Part of a small language model's weights.
Size: 12 layers, 2 heads of 96.
Architecture: LayerNorm before each block, learned positions, biases, tied embeddings.
Training: a variant of Adam for these matrices, 180M tokens, 11194 steps.
MLP neurons of a small language model. Each row is named by its layer, matrix (up: input weights; down: output weights) and neuron, and shows model dimensions 64-127. Each number is 50 + 10 x the weight over its row's rms, rounded and kept within 0 to 99.
After each neuron's rows, "fires after" lists the tokens most often just before its 100 highest values on Wikipedia text that the model never trained on; "fires on" lists the tokens most often at its 100 highest values on Wikipedia text that the model never trained on.

L8.up196:57 49 54 69 41 62 36 43 60 29 44 52 50 53 39 62 49 53 43 53 44 60 50 42 53 51 52 44 57 50 68 52 59 47 75 45 68 52 60 54 45 32 42 61 34 68 35 45 51 50 81 37 64 49 50 57 54 49 47 46 61 47 42 59
L8.down196:52 61 56 61 50 34 54 50 43 46 68 50 38 66 40 53 57 37 48 51 49 57 53 27 53 56 46 47 46 75 63 49 49 44 58 45 64 52 58 57 55 41 46 47 49 58 50 43 60 44 64 56 53 48 49 61 64 61 46 42 55 42 58 55
fires after: "\n", "|"
fires on: "\n"

L5.up432:46 55 50 53 40 41 53 56 49 36 70 52 50 59 49 54 55 35 38 44 60 38 62 54 57 46 34 31 44 63 69 29 57 45 58 45 66 55 77 65 39 36 38 47 77 51 49 49 38 43 39 47 37 63 46 40 45 43 57 42 64 43 67 63
L5.down432:38 70 61 52 69 51 53 48 53 40 42 42 62 62 54 55 42 47 50 58 53 59 60 61 52 49 69 67 55 47 60 47 47 46 33 37 40 58 58 37 57 57 49 54 47 50 49 48 45 58 48 40 44 47 50 34 56 38 26 51 58 37 45 53
fires after: " |", " =", "\n"
fires on: "\n", " G", " All"

L5.up470:55 47 70 53 35 38 59 70 55 45 53 38 50 57 24 59 61 58 49 56 46 55 60 37 45 55 61 35 44 67 63 63 54 50 55 56 48 63 57 47 42 55 39 48 44 41 51 53 62 39 38 46 29 52 65 43 47 37 54 32 60 53 47 45
L5.down470:51 49 61 52 34 65 52 48 46 34 38 54 54 42 57 43 37 49 37 37 50 72 58 42 45 44 42 44 42 51 64 69 48 53 79 41 54 79 53 57 51 50 45 42 37 45 48 52 50 42 62 52 50 43 41 47 51 48 57 32 50 42 28 44
fires after: " in", " In", "In", " June", "land,"
fires on: " 18", " 200", " 11", " 15", " 195"

L6.up385:44 64 69 70 32 49 45 41 50 44 33 44 50 49 50 56 45 34 51 43 51 68 46 24 51 40 51 54 66 43 68 33 60 42 83 41 68 57 65 45 58 44 24 41 46 45 48 44 42 43 67 33 65 64 54 47 53 49 53 55 62 60 54 40
L6.down385:58 57 53 52 53 54 59 49 45 43 49 51 55 51 39 49 56 37 50 43 46 58 45 36 48 52 45 44 40 61 52 49 43 47 64 46 52 65 62 58 66 44 51 54 49 54 40 47 53 55 79 49 48 50 49 54 65 53 40 49 57 63 58 62
fires after: "\n", ";"
fires on: "|", "\n"

L8.up425:40 41 35 62 35 33 37 53 49 49 54 58 39 51 42 42 59 49 53 42 42 60 46 48 52 49 49 27 44 49 47 35 52 69 40 47 53 47 58 50 47 38 42 37 51 46 49 45 34 37 43 63 57 46 36 55 32 45 30 56 46 42 37 35
L8.down425:47 52 40 46 65 61 55 35 53 49 47 24 70 45 49 65 55 44 48 66 44 62 44 32 38 58 70 59 55 50 69 61 48 51 72 48 63 54 52 49 57 53 52 61 48 29 46 58 64 60 55 40 51 53 54 40 45 35 54 62 42 51 45 51
fires after: " M", " Z", " V", " N", "M"
fires on: "A", "el", "I", "r.", "0", "ur"

L5.up551:56 41 48 52 45 54 40 60 43 53 46 52 52 46 40 55 44 42 57 53 39 67 34 38 42 30 65 58 68 50 54 58 57 56 48 39 53 66 54 45 45 48 46 49 38 37 35 29 47 46 57 54 46 44 58 50 49 42 36 34 69 38 53 45
L5.down551:50 70 57 60 42 63 33 37 50 54 63 44 42 48 50 48 62 47 49 56 48 47 47 51 23 57 38 45 54 52 64 35 54 42 43 45 39 60 44 57 64 49 44 47 53 58 36 64 35 41 47 41 41 53 41 41 61 50 51 47 44 48 52 61
fires after: " in", "In", " In", " November", " June"
fires on: " 201", " 200", "c"

L5.up181:45 53 56 62 47 41 51 66 24 53 77 45 52 52 38 58 56 37 57 43 69 48 74 32 65 49 45 60 44 68 40 48 52 63 56 49 41 39 57 34 35 40 46 41 46 50 46 40 36 40 51 64 49 51 43 44 37 58 50 46 56 54 63 40
L5.down181:46 66 72 47 50 52 54 45 53 70 33 42 40 26 66 48 43 56 43 34 39 56 51 47 50 38 63 64 58 43 55 29 46 50 55 71 38 33 55 42 37 55 61 56 65 52 52 48 48 44 61 45 43 34 54 49 36 47 51 42 41 46 50 64
fires after: " |", "%"
fires on: "\n", " |", " Total"

L5.up670:40 52 66 58 41 62 67 35 55 39 47 43 52 47 61 41 55 54 39 44 55 53 49 49 69 33 50 28 41 73 40 55 54 46 54 46 49 53 41 57 43 47 53 39 20 66 41 36 34 54 47 46 45 54 79 61 44 57 41 60 76 43 44 33
L5.down670:53 36 53 59 46 45 29 44 44 78 49 55 47 49 54 55 45 53 54 37 60 61 53 43 47 58 62 65 48 39 71 45 48 47 38 51 61 47 51 57 65 42 52 57 66 46 47 51 74 40 43 56 45 64 35 51 37 55 52 48 39 61 50 71
fires after: "\n", " and", " 199"
fires on: "===", " is", "\n", " Tim", " dr", " do"

L6.up247:59 60 49 73 45 56 39 39 48 58 40 51 61 50 54 58 39 61 57 67 43 46 50 29 35 69 46 42 48 51 60 51 63 53 50 40 49 27 42 48 35 62 49 67 57 26 48 52 42 40 61 52 58 62 57 76 46 44 52 42 50 45 81 64
L6.down247:39 55 63 51 49 45 55 47 60 43 59 41 60 64 55 45 52 53 45 54 44 50 60 57 48 29 57 45 27 50 71 29 51 40 41 49 52 56 49 57 56 64 51 42 48 53 51 37 69 46 35 50 56 46 49 37 70 50 53 47 47 31 44 45
fires after: "\n", " ", " |", "|", "out"
fires on: " |", "|", " ", " votes"

L5.up521:44 55 60 61 20 52 47 34 63 40 44 44 42 49 38 38 76 50 49 50 35 69 42 54 51 58 48 40 57 38 51 59 67 44 57 51 44 31 48 53 60 53 44 50 53 46 42 53 45 55 47 45 41 59 52 67 44 51 58 46 57 18 41 37
L5.down521:54 42 51 52 62 50 53 45 57 58 34 60 42 47 52 65 24 40 66 37 42 40 57 48 35 53 48 40 43 65 63 40 41 55 49 44 49 57 49 67 60 58 47 47 53 58 59 52 32 62 59 38 52 53 51 58 56 45 68 54 39 67 56 56
fires after: "\n"
fires on: "-", "|", " |", "="

L8.up390:37 60 61 60 34 64 41 37 39 68 61 61 57 46 51 62 35 44 47 70 42 61 53 68 45 64 46 46 50 36 47 44 54 46 64 63 33 56 58 49 40 36 39 52 47 43 55 41 40 39 50 59 42 55 46 42 49 45 47 44 48 51 41 60
L8.down390:56 53 48 48 68 14 37 51 53 43 53 43 59 58 57 53 52 69 48 61 67 48 41 46 43 40 57 52 59 54 51 45 44 59 42 50 54 36 53 65 62 67 59 46 54 40 56 55 62 45 34 49 44 69 52 55 46 70 49 47 63 47 59 51
fires after: "\n", " =", " and"
fires on: "\n", " Al"

L6.up727:35 36 36 57 50 19 46 46 55 64 44 33 53 60 41 47 51 52 52 53 49 59 48 54 42 45 56 51 36 57 65 51 62 41 53 54 46 64 71 39 66 56 62 54 50 61 54 36 60 52 58 48 43 66 52 63 65 46 43 52 53 38 34 60
L6.down727:48 43 47 51 26 50 63 54 70 55 53 58 51 53 58 55 53 48 65 67 68 58 50 51 31 58 45 47 55 54 58 53 39 44 40 57 56 49 46 60 44 40 58 53 49 54 39 45 66 46 38 50 56 54 61 52 56 27 54 58 52 44 46 47
fires after: " |", " 8", " 6", " 1,", " 7", " 3"
fires on: " |", "1", " 0", "4", " 8", " 2"

L4.up492:39 39 57 50 48 48 47 37 57 36 47 52 69 37 41 57 50 58 64 55 48 53 33 63 33 73 40 51 53 41 47 64 54 59 46 43 52 63 47 51 60 58 50 48 64 48 26 59 33 44 47 34 50 51 58 45 45 50 40 34 44 54 37 48
L4.down492:49 65 49 41 52 50 57 29 43 42 53 61 58 49 55 46 38 32 75 48 46 62 53 37 34 50 39 36 50 41 50 53 55 40 48 52 41 51 59 53 44 50 57 40 48 43 28 56 45 79 53 46 63 48 41 41 47 46 62 33 36 62 54 46
fires after: "\n", "|", " "
fires on: "|", " |", "-", " 1"

L4.up507:52 56 64 47 39 44 44 42 36 48 69 34 47 70 54 54 55 51 38 51 53 51 59 41 67 37 38 49 57 51 61 44 49 49 60 45 56 63 61 55 54 55 50 45 54 64 42 53 57 46 50 66 32 24 34 45 48 47 46 50 46 55 55 62
L4.down507:46 47 64 51 61 58 45 57 57 36 50 44 53 71 50 71 55 39 45 65 40 39 37 50 59 48 69 41 50 48 68 38 48 48 66 51 52 44 32 39 35 40 56 43 36 45 29 60 58 54 55 54 51 55 58 54 56 56 40 39 45 57 52 33
fires after: " |"
fires on: "\n"

L4.up349:62 36 45 39 60 53 51 58 54 51 73 45 43 45 49 50 35 48 68 53 52 49 66 66 42 57 46 63 55 48 52 63 46 59 48 52 45 44 45 48 79 54 64 58 66 48 66 48 59 45 54 53 42 54 55 50 30 40 65 57 60 51 53 65
L4.down349:42 66 35 46 34 38 57 49 46 42 24 63 45 56 55 47 60 60 47 60 41 46 39 55 47 45 61 37 63 47 57 46 51 30 54 56 42 59 45 58 40 82 53 37 38 53 52 48 48 49 42 42 48 58 54 48 57 52 49 63 49 76 52 38
fires after: " |", " a", " of"
fires on: " +", " −", "'s", " can", "-year", " long"

L8.up751:61 63 56 55 62 49 58 57 51 62 37 47 66 35 44 32 44 40 52 44 31 67 43 41 50 55 71 44 41 46 65 43 45 47 47 53 44 49 49 60 58 50 42 31 67 47 61 39 38 41 45 43 56 50 56 52 54 47 56 48 56 56 54 44
L8.down751:51 37 55 41 54 46 32 50 57 34 53 44 36 62 45 62 61 47 50 53 73 34 61 52 50 40 35 54 54 47 40 51 60 64 50 56 56 49 47 43 48 43 52 67 39 46 39 61 58 60 51 54 38 50 26 50 35 59 40 46 50 38 46 57
fires after: "\n"
fires on: "\n", "===", "=="

L5.up459:52 57 52 47 43 45 71 60 50 59 68 30 51 64 38 61 66 48 38 48 58 65 44 51 58 51 47 44 53 39 48 28 55 46 65 53 49 57 55 55 46 62 43 43 45 57 63 50 38 51 48 47 47 37 65 45 50 59 48 40 49 47 60 35
L5.down459:40 55 45 49 51 45 49 51 57 63 23 48 38 50 62 65 48 41 44 51 47 45 56 49 53 33 62 51 62 48 62 33 44 56 34 55 43 52 70 36 63 55 61 43 51 44 53 42 55 56 40 29 56 39 49 45 50 56 46 44 55 50 41 41
fires after: " |"
fires on: "\n"

L2.up316:47 46 56 48 55 61 58 51 48 57 55 55 55 47 44 56 62 60 49 42 47 34 52 48 60 57 62 38 56 43 50 51 44 68 63 44 57 55 43 60 48 37 50 44 65 59 24 53 25 44 52 51 44 50 62 51 45 61 50 34 44 58 41 49
L2.down316:51 48 37 57 63 46 52 51 54 50 50 72 50 46 63 62 54 62 57 34 54 36 42 40 45 45 69 55 50 42 65 40 35 59 52 46 55 70 45 72 65 48 37 27 46 36 58 48 32 37 32 60 45 45 65 38 57 47 40 44 58 65 28 49
fires after: "\n"
fires on: "|", " |", ";"

L5.up236:42 46 43 54 40 50 30 38 55 50 39 59 56 61 54 37 37 57 52 66 51 64 49 39 41 53 57 42 52 70 59 51 61 29 71 55 63 57 47 49 27 57 38 56 49 46 50 56 50 48 62 40 45 65 46 55 55 61 48 42 54 40 55 47
L5.down236:49 57 46 50 51 54 45 62 39 33 65 37 46 56 44 41 49 49 42 36 37 62 63 62 51 33 44 56 52 45 62 54 27 53 44 63 38 51 39 56 51 60 50 33 46 57 43 39 53 48 38 65 58 48 57 43 43 42 73 58 36 58 34 43
fires after: " He", " It", " he", " She", " it"
fires on: " was", " is", " it", " which"

L2.up486:67 52 69 49 50 53 32 65 51 39 55 51 58 41 52 47 54 26 49 53 50 70 36 37 54 40 37 44 49 61 68 50 48 52 68 33 63 57 54 70 40 47 43 47 57 49 56 52 39 48 43 41 52 55 42 55 49 47 51 40 62 51 44 34
L2.down486:50 59 45 46 67 74 51 34 45 33 71 45 56 31 38 63 61 35 53 48 53 55 49 38 44 31 60 50 65 46 55 42 51 55 45 55 38 64 54 55 52 38 47 45 44 44 52 52 33 39 39 39 52 38 37 45 31 43 49 42 62 58 50 53
fires after: " |", "\n", "===", " C"
fires on: "\n", "areer", " and", "==="

L5.up584:54 40 62 38 57 26 54 45 44 45 50 33 53 66 57 46 52 40 55 57 54 56 43 46 52 45 53 46 42 48 33 43 40 40 60 63 63 47 53 44 43 51 35 43 64 49 50 50 55 44 44 50 27 44 51 49 48 56 43 44 47 55 52 45
L5.down584:30 48 57 65 50 71 60 51 54 63 33 60 51 33 64 37 51 49 32 78 39 49 49 41 43 35 54 42 47 47 58 57 35 41 54 35 48 46 56 47 35 46 46 44 59 67 52 54 58 61 45 40 69 54 61 46 37 67 51 39 54 48 64 50
fires after: " |", "%", " of"
fires on: "\n", " the"

L2.up717:57 44 39 45 61 57 41 54 43 48 47 58 65 47 35 48 53 42 46 57 40 65 72 46 47 51 81 45 56 58 68 64 33 58 40 58 53 48 56 35 47 38 30 44 59 62 78 45 57 60 53 49 63 52 67 60 51 51 58 50 62 51 54 57
L2.down717:48 48 70 62 43 39 54 53 58 60 52 51 35 58 62 42 47 57 61 34 59 43 37 51 49 49 27 60 49 49 29 46 68 48 51 44 50 56 43 60 54 65 68 50 43 44 42 58 54 39 39 49 39 44 36 37 46 59 42 52 42 50 44 41
fires after: " |"
fires on: " +", " −", "3", "ong", " English", " 0"

L6.up34:53 32 48 69 53 48 53 44 49 64 64 48 47 53 22 52 42 35 50 66 29 58 56 40 60 59 75 39 23 58 47 53 52 54 42 44 41 65 53 55 54 38 43 49 44 46 56 38 57 34 55 43 38 53 50 60 51 40 40 41 55 46 54 68
L6.down34:46 45 50 55 50 56 68 49 55 45 49 63 55 47 40 58 61 61 60 68 52 41 53 66 49 61 46 43 42 35 60 46 49 38 42 48 53 28 43 48 67 45 51 42 76 60 40 45 67 62 48 65 52 38 52 41 55 42 61 67 61 36 60 50
fires after: " |", " 0", " 10", "|"
fires on: " |", " 0", " 1"

L5.up558:43 50 59 50 52 61 42 39 54 43 71 49 58 64 53 58 51 53 47 51 55 50 56 51 62 38 61 30 48 41 37 51 30 62 43 42 56 32 44 60 47 39 57 49 61 50 43 41 31 33 59 42 39 40 28 33 33 34 51 46 43 27 71 71
L5.down558:63 49 49 52 71 37 58 67 45 49 50 56 41 48 35 51 59 49 66 28 56 48 43 56 55 41 43 60 49 54 41 49 48 45 32 57 25 33 61 67 57 42 54 27 58 50 55 43 72 48 42 61 57 58 45 56 50 49 66 64 48 55 44 55
fires after: "==", "===", " ===", " =="
fires on: "\n"

L8.up208:39 59 58 67 41 67 36 49 53 53 62 38 56 46 30 47 61 51 56 78 50 33 50 33 44 60 48 66 60 35 50 54 77 64 52 48 61 44 52 66 38 46 47 61 54 40 61 43 46 33 49 52 39 52 52 52 43 46 51 39 64 32 52 50
L8.down208:58 57 50 52 55 30 55 58 51 61 57 67 54 66 53 57 36 47 42 40 38 50 73 54 40 58 40 28 27 45 56 71 39 52 44 64 50 50 49 47 68 60 73 55 38 50 55 39 42 50 41 44 42 65 56 44 38 39 53 53 42 61 37 49
fires after: "\n", " |", "-", "==", " c"
fires on: "|", "\n", " 2023", "or", "G"

L8.up133:55 52 55 45 45 39 57 37 53 54 66 40 77 60 62 39 60 41 29 45 43 54 66 51 59 49 48 25 56 41 56 34 51 52 63 38 46 47 41 54 45 43 53 56 52 53 46 40 51 46 51 49 41 50 55 46 42 31 46 34 54 42 52 61
L8.down133:30 41 45 44 49 51 59 66 54 30 73 52 53 50 49 41 44 53 32 37 69 47 59 44 57 27 35 46 67 50 46 26 54 51 48 44 63 61 58 45 46 44 52 54 58 53 62 31 41 43 42 53 53 51 53 54 50 52 56 40 61 50 68 45
fires after: " |", "|---|---|---|---|", "|---|---|---|", "|---|---|---|---|---|---|", "|---|---|", "|---|---|---|---"
fires on: "\n", " |", " conf"

L8.up190:55 53 56 56 42 60 39 44 53 40 53 51 59 66 50 54 57 45 50 42 50 65 57 32 67 29 53 39 57 58 56 40 46 46 69 32 59 54 65 66 50 42 40 51 31 55 43 53 49 51 64 53 46 55 49 55 48 40 48 40 57 63 45 55
L8.down190:46 48 57 59 50 49 46 47 54 55 54 44 48 55 40 49 51 51 51 45 39 65 46 36 53 54 48 47 49 64 60 50 54 52 61 40 56 49 56 67 63 41 46 47 50 59 58 49 58 55 58 49 52 43 52 59 56 55 58 44 50 48 45 55
fires after: "\n", "."
fires on: "\n"

L6.up145:20 57 66 61 54 51 50 59 43 47 55 51 23 49 45 53 31 58 41 52 51 55 66 70 57 54 35 45 62 61 49 45 31 54 55 42 51 35 61 30 41 51 44 47 53 46 55 55 49 48 57 48 43 61 43 50 37 41 61 67 66 54 43 61
L6.down145:52 55 39 35 35 56 52 34 54 49 67 51 68 59 38 53 50 36 55 53 48 37 30 35 39 57 56 51 40 58 51 39 64 35 53 42 51 57 45 60 50 49 38 56 52 54 51 45 47 63 43 38 53 47 47 37 55 58 63 40 58 46 55 55
fires after: "\n", " It"
fires on: "\n", " is", "end"

L4.up670:52 56 67 52 50 60 42 38 58 51 61 42 37 46 43 59 55 46 56 46 53 57 55 60 62 51 56 57 49 63 62 64 58 44 44 45 42 57 57 51 40 61 44 55 37 39 57 43 40 45 39 45 40 33 31 56 48 49 39 62 39 43 38 55
L4.down670:40 57 45 58 42 51 47 61 54 48 40 53 60 43 58 49 47 61 51 33 36 34 41 53 44 56 48 54 61 43 63 48 46 37 56 48 54 49 50 56 50 38 60 38 59 72 55 41 63 28 60 64 44 57 69 52 39 50 36 61 55 58 31 42
fires after: " |", " 0", " 1", " 2", " −"
fires on: " |", " 0", " −", " 5", " 3", " 4"

L8.up45:56 51 64 73 48 56 39 38 57 33 50 44 41 54 33 62 62 34 52 52 45 53 52 32 58 39 44 31 48 52 71 48 56 50 71 39 65 48 67 59 57 25 33 48 40 65 38 42 57 49 70 35 61 45 39 56 56 52 55 50 52 51 36 52
L8.down45:43 57 55 65 49 38 40 37 47 33 56 49 42 56 41 57 65 51 52 51 39 53 47 35 56 48 47 49 56 69 52 60 40 53 62 44 65 55 63 52 46 43 49 57 46 56 44 46 63 37 65 53 38 45 49 51 65 62 42 43 51 51 60 58
fires after: ".", "\n", "==", "==History==", " career=="
fires on: "\n", " She", " He", "He"

L5.up219:45 44 36 59 49 43 46 43 62 34 40 43 54 53 38 48 45 44 64 56 49 57 36 54 48 63 46 51 46 53 69 59 67 59 53 39 62 43 58 43 45 59 36 51 65 57 39 57 44 50 46 51 44 40 37 55 62 49 39 50 75 25 62 34
L5.down219:48 63 43 50 36 44 45 42 59 33 57 61 47 53 39 43 48 45 50 46 37 46 62 60 62 48 66 47 29 42 60 49 40 58 47 49 39 50 40 58 63 32 42 72 43 69 46 52 30 59 51 38 70 53 43 51 43 38 57 69 38 50 53 51
fires after: "\n", " the", " =", " (", " a", " an"
fires on: " \"", "\n", "\"", " (19"

L6.up388:46 49 51 63 50 37 36 54 59 60 47 48 61 44 29 48 57 44 59 43 34 63 48 55 40 42 42 59 42 43 61 33 62 40 39 45 52 56 68 69 63 33 42 43 59 53 44 40 46 40 50 52 57 58 48 50 45 45 26 43 55 50 52 52
L6.down388:50 55 54 53 39 53 55 61 34 48 39 48 47 52 45 43 59 47 67 73 40 41 46 43 32 57 43 56 39 48 75 58 58 48 60 58 60 61 44 58 37 40 55 33 66 47 52 56 67 55 54 45 35 34 45 45 61 53 67 47 49 55 43 43
fires after: " U", " M", " V", "M", "E", " N"
fires on: "l", "r", "g", "t", "e", "as"

L6.up392:32 51 53 39 38 46 46 52 48 40 49 61 50 50 56 62 46 35 62 44 53 64 40 63 52 54 56 40 66 62 60 55 59 54 41 59 65 50 57 38 37 47 44 41 66 41 58 57 48 54 36 40 54 46 46 66 49 62 47 47 55 35 39 42
L6.down392:52 60 47 53 58 71 39 49 55 30 45 34 44 55 49 53 43 48 48 45 45 56 59 45 48 50 44 53 53 51 41 44 56 45 74 54 32 71 50 42 39 39 50 56 42 60 53 58 64 42 68 56 43 57 45 25 72 60 42 49 51 30 47 48
fires after: " =", " is", "\n", " was"
fires on: "\n", " a"

L8.up755:52 56 55 58 40 41 46 41 60 34 46 39 51 40 46 56 60 54 69 64 32 65 34 32 54 59 43 39 41 38 50 57 51 48 52 47 53 37 57 59 45 54 54 42 63 46 49 38 51 51 55 34 60 59 45 66 33 50 51 55 66 40 35 65
L8.down755:33 62 64 44 66 39 38 54 31 48 52 59 41 48 31 53 58 51 42 67 48 50 56 58 34 46 48 59 46 53 47 55 50 50 42 51 77 67 46 41 52 53 41 37 41 62 52 47 52 69 51 49 45 66 48 52 39 56 32 67 35 63 54 42
fires after: "\n", "–"
fires on: "-", ":"

L4.up681:55 67 74 50 38 43 52 48 50 38 73 46 60 71 39 45 62 36 43 41 62 48 50 45 56 37 35 52 59 55 65 33 52 69 68 52 55 53 60 49 40 49 41 43 48 45 60 41 48 44 40 42 44 51 60 39 51 53 45 34 51 38 55 54
L4.down681:52 56 31 55 61 57 48 51 67 53 43 58 46 55 64 51 57 42 70 49 46 43 46 51 54 34 86 48 51 33 67 33 49 44 42 56 46 44 63 52 41 53 40 25 51 46 55 54 34 54 38 48 56 48 64 50 45 53 39 53 52 58 40 43
fires after: " |", " 0", " 1", " 5", " —", " 2"
fires on: " |", " 1", " "

L5.up0:50 53 54 53 46 46 46 48 36 34 62 51 66 42 44 46 49 53 56 60 34 59 51 35 50 58 56 50 49 53 67 66 56 43 47 35 60 46 78 50 45 46 38 52 52 49 47 55 56 49 37 42 26 63 65 51 55 50 51 46 70 58 61 34
L5.down0:73 60 59 51 52 53 46 60 44 70 49 47 42 49 59 38 46 59 58 61 48 51 69 56 46 30 48 45 36 54 68 56 48 53 44 60 53 29 66 74 57 51 79 52 66 51 43 48 55 50 46 43 52 49 58 49 50 44 64 39 46 55 44 52
fires after: " in", "In", " 197", " In", " 18", " 195"
fires on: " 199", "4", "5", " December", " 2014"

L6.up665:43 52 53 43 37 34 36 46 55 43 38 43 64 64 42 26 70 29 43 60 50 57 50 50 38 50 61 65 48 56 54 43 54 72 58 56 40 51 63 50 52 52 45 48 67 36 48 41 40 52 44 46 50 75 54 63 36 48 36 45 54 39 45 52
L6.down665:55 53 51 44 44 61 69 57 31 48 46 62 44 48 55 57 51 43 63 58 49 34 47 44 51 52 56 41 59 54 40 52 44 33 62 59 61 38 36 50 59 52 49 50 43 53 58 42 62 54 49 37 63 39 45 39 59 29 56 59 37 31 42 33
fires after: " |", ";"
fires on: " ", " F", " 8", " 9", " 1"

L4.up468:40 56 76 43 48 39 55 51 50 39 60 34 51 53 47 45 52 34 33 67 45 39 55 41 48 50 48 66 39 52 50 52 59 48 47 49 47 61 56 42 33 65 38 60 46 56 56 46 42 43 52 60 40 41 55 57 46 48 35 45 45 50 41 49
L4.down468:56 40 46 48 59 36 62 41 53 80 57 37 47 54 53 41 54 53 60 57 41 41 35 34 43 49 59 65 68 41 54 52 50 43 55 42 57 37 43 30 43 41 54 48 53 62 69 52 42 31 53 80 59 46 74 49 50 51 40 47 43 66 39 28
fires after: " |", " +", "ual"
fires on: " ", " 1", " +", " ft", "ification"

L8.up37:69 57 56 52 33 59 38 36 48 47 38 33 44 61 58 45 58 49 39 49 42 51 63 45 45 54 47 62 52 40 47 73 40 56 53 49 45 42 60 66 64 36 40 63 60 42 61 51 37 43 60 51 45 51 29 25 42 29 57 40 50 51 47 62
L8.down37:37 66 50 49 57 42 55 63 48 55 72 46 63 57 38 51 54 37 51 38 60 56 53 61 47 57 44 34 45 65 55 41 66 50 82 36 64 52 73 44 53 49 55 51 44 60 39 46 58 55 61 42 45 59 60 57 65 71 61 49 67 39 40 44
fires after: "\n"
fires on: "\n"

L5.up80:26 42 52 54 43 43 60 38 58 41 54 29 46 51 54 59 57 57 56 58 50 65 61 50 47 43 65 30 62 33 50 49 46 68 48 33 57 46 58 52 46 57 47 65 69 59 42 59 50 54 46 51 43 59 37 76 33 40 39 24 53 48 61 53
L5.down80:59 57 61 43 37 59 44 56 45 41 48 69 43 51 39 57 52 69 43 54 38 53 53 56 54 34 58 56 44 49 55 56 52 44 42 46 58 53 56 32 56 29 45 50 53 26 48 59 45 56 68 39 64 55 44 56 46 47 64 48 38 53 39 53
fires after: "\n", "==", "===", " in"
fires on: " the", "==D", "A", " an", "==R", "D"